{
  "vocab_size": 5343,
  "attn_scale": 0.125,
  "tie_embeddings": true,
  "init_std_qkv": 0.0214,
  "init_std_up": 0.0214,
  "optimizer": "adam_variant",
  "beta1": 0.9,
  "schedule": "wsd",
  "seq_len": 256,
  "train_tokens": 622600000
}
MLP neurons of a small language model. Each row is named by its layer, matrix (up: input weights; down: output weights) and neuron, and shows model dimensions 16-271. Each number is 500 + 50 x the weight over its row's rms, rounded and kept within 0 to 999. Numbers have three digits each.
Before each neuron's rows, "fires before" lists the tokens most often just after its 100 highest values on Wikipedia text that the model never trained on.

fires before: " |", "%", ")", "olution"
L9.up376:503410531536483523459502420486503503476367520381452532440514475527475513513407506496505596561556507592466587473510489522577430469460540543411523506513577514445503570578441443478448485477490475513452468499555543512453444425564580534492408625435501411401470426483539456501653566575427489474523598469472511492546485440476362482590460512459526487524445549397454450460500464522483447443473515411466472497535494505570500520548545422550501457422478411501506494473544455412502491447545474491443520488522504463464497439525509499541540465476519449469480477572543373516523473450479511550556545519472521458539527486530540384534441401582415521532515552455520434533549488492437438433495416441571525460517522464460498368488519489503470428571511444490478568442469533573517507568459537
L9.down376:481507510480626414552498548463406472414564444631453538578462526477463461396500530454514481442420448557588498480579547561475499550489554504420520554534505555531518506440489454521560443541508458513544483445550495529483507498502435537403547554555525477458517545413566471574445489499540518545571501484469530461566544483449488450469420528543520488489413539518450577481485410462428563542466471486459469441419598530393498518476421548483509577463484559581589467491461505515500500526444472549545579397514459467548567409437413418546442470435523517511441507489546527487496498529529517491434454528635437509530468443520466531499484481519555434559609522464535477478458571573555475444580469490461501488446454543482554515469549485430580455556536582536482514488501474541486407467478433

fires before: " |", " have", " be", " not"
L9.up886:469495511487526444523517493502559619605522455438540542435493518536562443510512495530465547545437511499448552416482536518513589554572498544525546501455409603550482446547604510494477540480470389497460574437546485404498432459485482533490403516541542427503503483617570552486575503544417443473550489516529405474522471512447531442441495404621555540474552473503518477518558437452519445592473432564465470550589434508480557430553526461515432522455563486478483560579517445474532517498519459462571509573508472421519542536505497480553510438566524481513448521489543519452542473509486449569593442569513474553499516543505447552537556418491547452507477571471554405503462490580541520596457505485597416506499489481453552556406528568607499448497528451518503585496535474530599417493472527
L9.down886:503436566554486486429465477558475472462455473527474489504539495464487458593585395517513513525467515518523500587443509441506427452499564526552570520496503532523459498471538422560404532570509570422540386442517372495455513473465524507553510482488480476489475481577510522457463432601548398519538459535524551402541446505502597425503500469400578503515567522567515524527526543470467555404517523520488505508434555469480419691449519486412511427536473540493490525400489515553395450477494500530459551523497503616496518576550458540571454459383445494491566489479421517495402421494516486573580441497533505493497437536432484425462521543545492553514371500527550593477474553538519426495504450517490480543463520413479483579565384524497560493502502576547480429392453477555404438441597447

fires before: "\n", "|"
L7.up270:527527622474494557509438513468385536529400504425510501474470466454544379425584588531498529502498577427536496514444533482643496445520463580510495455439516525523427573585517562500358522428466496478481463465610541530453407521430541485549500401534503456457540573519514548510633589469460517489381523542527479522492609468416528489528526556530424479567558481526456581508463484536414443477543473445481468551487460478477512475536504517533421431561542440525501481604544433472544594519500525482513503526512559463484523585512397534459472439487435503489487590510519481497573470473451467470523543529462488508473510422617469579457467525512453469443476516489513516601442514492550570454463509482575461459431557502612522538482549478613489499512469467591509402490547517563568521475541482
L7.down270:440542561513453473527447493578517498512455556505441459416422483439527510501488573472508460475491484493466573503507447470525542523523492553549499422607588485517540416523515532519456520526440495471432561555586562508404486418596488492483527512525516477439429627404518541505525522570441453542507603523458474520425445569486505510480525477530447566506510573554549577525504516449528473493542438512503464461499519481446454546434477433534500423506392503470493532618487485461507488585515561499548557450544405500483483571510524567417515404603453544507483523493482545444508487587462439408533517402501445585442507520487448547514427461426472507474436469473522527500566431531429593523495545468499553523407480451436434470458479363565451560356514516542547566493419402524564424552662511

fires before: "\n", "ters", "old", "|"
L8.up365:425544408499428438582483536492473486519574426502507635527595478468432520513483523565543506476460439463505441496459549505554421486554497599525435434533579527486537580455418526484429453475483472503524464463518499382520554480494514499522560582527604483575416547474441537470524475552548469458531562582513423522511549468449607543427510503529571473497536503527529460541380516419512569597492495466527472466654609482468570534496450483531477421519486477411547555517464544518521538479528547479527484553463468541539494459433438500501451491421579539561496459543561509493479493586488507487475438534486465436409512425606566482448451442524469406456498548560488446515475573517454536474501447429512382493438570496516432482442418409517478615423515537525388537457495448537462530508507463
L8.down365:537351484557503521538495481412484528504542512554465484499456541598446489570539568543392485552463454477436461468517447586490611596456473449387487546492446439492539486617552618515500514425419468372436494487398493575528409473538485467593536518542435488478545533517443481508540504502414568513529507458514508518465460400477469518528463447508408474511440557385504470369562463520483407576515518534542538450486476461479480422498570460571501490495446614491460567518500491533500463551491576508596497546521486576462511539442555458505515488507510538489466522471508459558550487486491490495526521451524571525413517425488465587469607476557564543457491487561536465372486504458495463520569451473439564560463404500422507460474527548466554410467470546565573452503595462453544530447511509

fires before: "\n", " (", " mi", "}", "sq", "})"
L3.up346:565508447568458400424556422490524459583547475494515486592476498515389494575604489493461518501527644461415483528409562581566419581577473509427523476448434532461466524445554492559521545487478466488508584441634509417500490512534453400554502495469503466470534437526473518520619495472543449602517507529423548542451527498498503458457475497421493507499478481555451565598510626601357512508484467452447538503473458498472513495515498491446473504430550373440475551489476508546541533589535524449436522519515457463391584461444433518474453482539463461542469454580486518516613476513629508564522552472548520417503469498496553532530523437528516532523458556443561500440507582470581536464487554472493577540498459448480493502472468560454544508473506477454514536461451421495541498444481511
L3.down346:524564345564484483461520491492469499447473494563524383463554509500513425523447481491546523463484489542537493380446521479544463498389535424443387517423530493587549443527533441409549483407507504472555505432508501550526469450544500554480517562549460429552499561564490552481571532402374439508411591542543533473450515556455488537540437543516527481555493434439543479490501394466569468487399487599486476405501432544489515490546514505514483438499540539463585403434598467498567348395487532511518511495535453532498451391556570490527475540522509597424526532517528447552452456547546438558562458462575562547453513471466481467498458443542519445485505482419530447442478542508461531464457581530507555537464532566482486570474522453488549486458451508508465461482501555463514459410475510

fires before: "\n", "}"
L8.up1067:464492527491440548489553559503538517450526504509559491397496555423428465475510484468532497471469539525549483504512532493485493486473401454549516521480480545516432530480637498518516423404554497402526461460499494527533466492456476430574415441491563435492476624530582525484598408483499478475441522419583417550534565504499503464484550446465465487554567558526504433391399494552515481489473497471572454507548489493424579401473478527518483400529528531425465445501455545550560520597531524494501468571490500530440568500451512477403554451551513458461489552501499528560585563508412499491503561626591472476433529426514531489454521506522451445535519479526544632515473519507478604529448490439597497477568536515466431420467526514481551569500559510535484500543472459537489563520486543
L8.down1067:499455616459553558492507531473470540415573557501616427547502532603486448469562401421501448538539506423460523460469494381541434497491490532456439517504453480471550514419445367487451438513494511437446520619483506475524570477480566431509578509407426428592552510513409381512492455565564514433560537534502508498541437494465496507551502615550610492471400531551481504424533515498460564513467478548461557566479501495590590582502528482458535554529449568527444576427464501456528482535524453461523472492503582460568471513529536479515504488476494592460528496495575478469456469500569581457525561472464386529484454512471559534478468572458528449495521443503431427491406409479566467456439626477508640484490508449592465471493444450477558522476497503423422568506557520584504528602466484

fires before: "\n"
L8.up122:508491603512465449417507443537508429589509528545500431432568446379491519488470597525556504539463498542467455549523540463513412528507419549500520508526517537495435455544532507509425492442505475510546481409512510499501547398574495448489497550415533503510429493412478468551535462593542359514513450550528517525557524488446467605548489428562511513522520488460467604568569471503485417526474405432470469372436487499543433462537468495577501441409527485485484506466533484466472514584505538494469496386559380612568428532527538548447405516554507529494453440450574472424535421527450467459530541486476533510495500485504531527465494466535475495545453497509555453399516505458612566510578535345610482460466548496531446505537415530533511491529530481421456482386463438538482498369503476
L8.down122:530449506589498517477524548456478520589487471405556599459506489540567554591461463370478481542534554511478519455532442515543565440563465427514429465551470515415522507611453541400504473517457452445528549538462464475459539587505530506510556517570430480463527471479501445436576466525486507475523398509513541461663500481542492484426551505456461439471556587545438490528522356566488494542605516509435540554444506468477555529430493524446451494508542503400468536518509517417552553482440460454415472476452517418434550467472500519501495506349481454516415539494543568484476480511452487428523527533460475521496579393482526449481430435467496487437511520493522561484466523561462430480505507463401490493498430402544431473450539480573499515528493563529485417485601470500580488549520567

fires before: "\n", " |", "|", "-"
L8.up217:505496646362577409489514482567489456512512565511522427447429430489435554599483490488582471437437537512539547512451559500532461490536440464533602460470441522487463468554545562465473580481568436516466523481502478563492507506476457508522408462576565470534522504393489470639537611433553566474536520438451514418466514474468542496580452551518567547483579453507466564476469474534447527548520454479474437536501587469503562473422566484523426463547517364533538528434513466594550449581578536438506562499532505507465510589514509468505473441552413490583441589546539502486496455488408467489482489507582465575528493379537497426547544469544489453430485508443475571494486490516501450527487463424545539562467440449466471454526530413510545511541484533410531531542541441565554372444448533
L8.down217:481500445527460463510458502471471484562475486478468510479548601552526432494455524516448456492530476446490422521525482515471511511402454482495454592545496462485580508370451561457549547361502480426462473466470492530418469524492538507522465569495496449524470416513475580453552394528462469417508511540454462487509534550533449521460520431489467560543455581556495529455454481523505507472591492463383588483532489500579445454581384432472548480497511590491403481502524498465459531487501477665449465484527500422503419487481413619428504501446407515399479465462515579483480429544535554560595550471412517487406577524423471486470553560472422485559538422461502477553528460469368524526505428585480487436421557393456546512474444455418499474422451541528490506487557469473423574519606439

fires before: " |", "–", "s", " to"
L9.up478:464496535497449456503517596526464502450614496457568478498456414437583490486504531404507647548533532497508512515523465575529446545480510545583432427592384580447572517550536500476567491564528516471495446459499477505449407602436542508500446538475601560483455506647461521519503452594410549353437548503515557520523487491493540458542452596521517470475472512519436564513531460454456498477444474464453492496454427505459470504485420533495393561564506490497513510470496542616494606536568458451498519447512595503554591464540435448459505409431523505500519495475497458418527548533502494495608492456485558491598565520496486475507510553537481447536432613448425516512511448609484557554521542428534492537593455429503479496452496487540631541553545486425551527468478477544428554529463516
L9.down478:459562562519451566524426455466477556584435454506505545503530554500569454520534494459500547440506550511482571413584544451507613601508536504464475520449500510533583429538392434450494575383491510500460458529520476458417483586455534437481575395457445551525567609426562444508492539455552605518487585488502411507444533429492541493527486417506538526508458618490569499505595462533532475525598463525535544447593481493512411524438455485511572436435520480556529594458407544538484510514497456449470467584446502495503511563476572501595532540520589558519436502522579475402509510499493443445436498521529528519462511442442434473488558568472555454516538454483521405486444563403483479415497412437528511474463517531547559493497500528477477389440509430530534565513529434450484451495540391

fires before: "\n", "°", "\n ", " ("
L8.up6:508537588520395477474462555454444524498621421477514530457529504427413471452542505487521531468490530502548460534520541458523454497484487500517459504598561517493549449509521476517458425461435454414505521451499530501507468594493540506480474548571426530541485512571388563552603527503408482493495526520607510535441533519448486419429493508491523437456489574471451626501524610575428464509471441478525469486510496477515559432496432518577459408532578531478500525540445539442558550571508611439529512476484481565481499583508435591403453488536470489476412493548511466541482506481498558516463537628503607516433606475589470401450503508530486459452470498531558533557453460512416505443474528416534545527529483497577491507523483473577470566478515493573445554533403505518576504472545548
L8.down6:530645454528454442486455610530493541438552496535492491574384426503478544466518523363499543548485457624522423539493539472581494542450506489480552515553465464508390532570496439448455498506537453426414536538426474399562488510482539440560462420489383501466459537432553542544521427501433620434487525446512523502500503468470529459538511492524496549559503560427424550518450449518509499469494483552492422536548547504455611521450518523491472521537410431522497505562520540544481456500473431473588528513529502512465573614486519423486503445529428528603504518479479508385560419537621584497424449426486478481586473492532533555568552424455509534483382543481497463543555528478501511451436505455478513517586391438474431533569426460524480506442511501506526537444493414496444593454551523

fires before: " |", ";", "\n", " ("
L9.up632:383654478488534473550449471532548515488466570543471468527451438449549601476502543490436572623575543424522470461550514596605592515538521497468476452510498509427512477588525491508387533470503497455638457553473513583542482403557557509538491529523499550558524484536562456446501495469426578513483539528437517534503516490477514550470567537549483497479493412380435484603511506541447433487587516514508554553484487517413562520452457543508500445511579519477501522531613515477533573533519412481524531483497418440444473468463527541379471498491431417525475508491529465456490527520505470515431555554566484457503491519495462501488498516503460480559449451452460555418524521516500563423468467514547420500451501489565504510544480472597484514440476521532550589457436450400579421519443507
L9.down632:518440508572525497417514503511449525497548398431500505553601594431565381504466450490544476393518507440538463504514433562431373447622482532518492535521579511499422505438500454504509597480442435439563502745505509437491499554457525409501477538483426452482477520468532422534517566468578520539492701460542437469476437522500499425494515520412540428500528585595458468503559520566487520487412537472451535512479539505526481527485457556460464596494482478443428484502466512522501416522503439501471558435510513518409498430484495469554470525464525528495461485552467495407483494421505511478418536484412437485484527511523501520531560483522536515418508505543456532520529411513570422563520479490551493465445524581446477453499562430466542463444529482506441555483528553460477616469573433

fires before: " |", " –"
L6.up565:453665441451439436491507534540573508554505413476470507502519578570493470508474534476562534322434487528461546601583476505451564527519494537457566512416477569488482576525494484497564517451528496526585526526490558448528434558491487472499395554521462609562567416495498541458575566555516460484582541461480449478473558437482502458500568416494444527471473534501586476394441537447477522453597483513441556477614485538445595485497491504422436465422616375598541517533508585446430483555569548482561495428521459453526445423471495530453460572486503530521504530572571571481477492506470477560480507496480533543489532442535494511488523528560480496561423423441571492421581517591467451554519431418548502518598494416523463481512521473525500493528507565474448552425378477473516539548539544
L6.down565:462453545491458544507518540477552456477479511592571484473495450406516465473521559509486540540551519476513530431463495499485464509490514498509454416485456471432581489500572569384506484446488516490502457770518530478416485527471580551499472514524481521529404515475523419530377520509487562504451362491532445549559407595474447452451502514559593460511487461410566523570552479486501461473509468499588452449444514460520398464418456488578588514551513502500484574421537423525436446469428571583499513484489459479488446500438483424498553454546512478491445424458523459491477520553510467428400485448496520474501549463463470468509467498528460548473451583457481481514491453525430517472508482552550488447517526511437484497538524518508522566463494404507400556587576463582458534608383476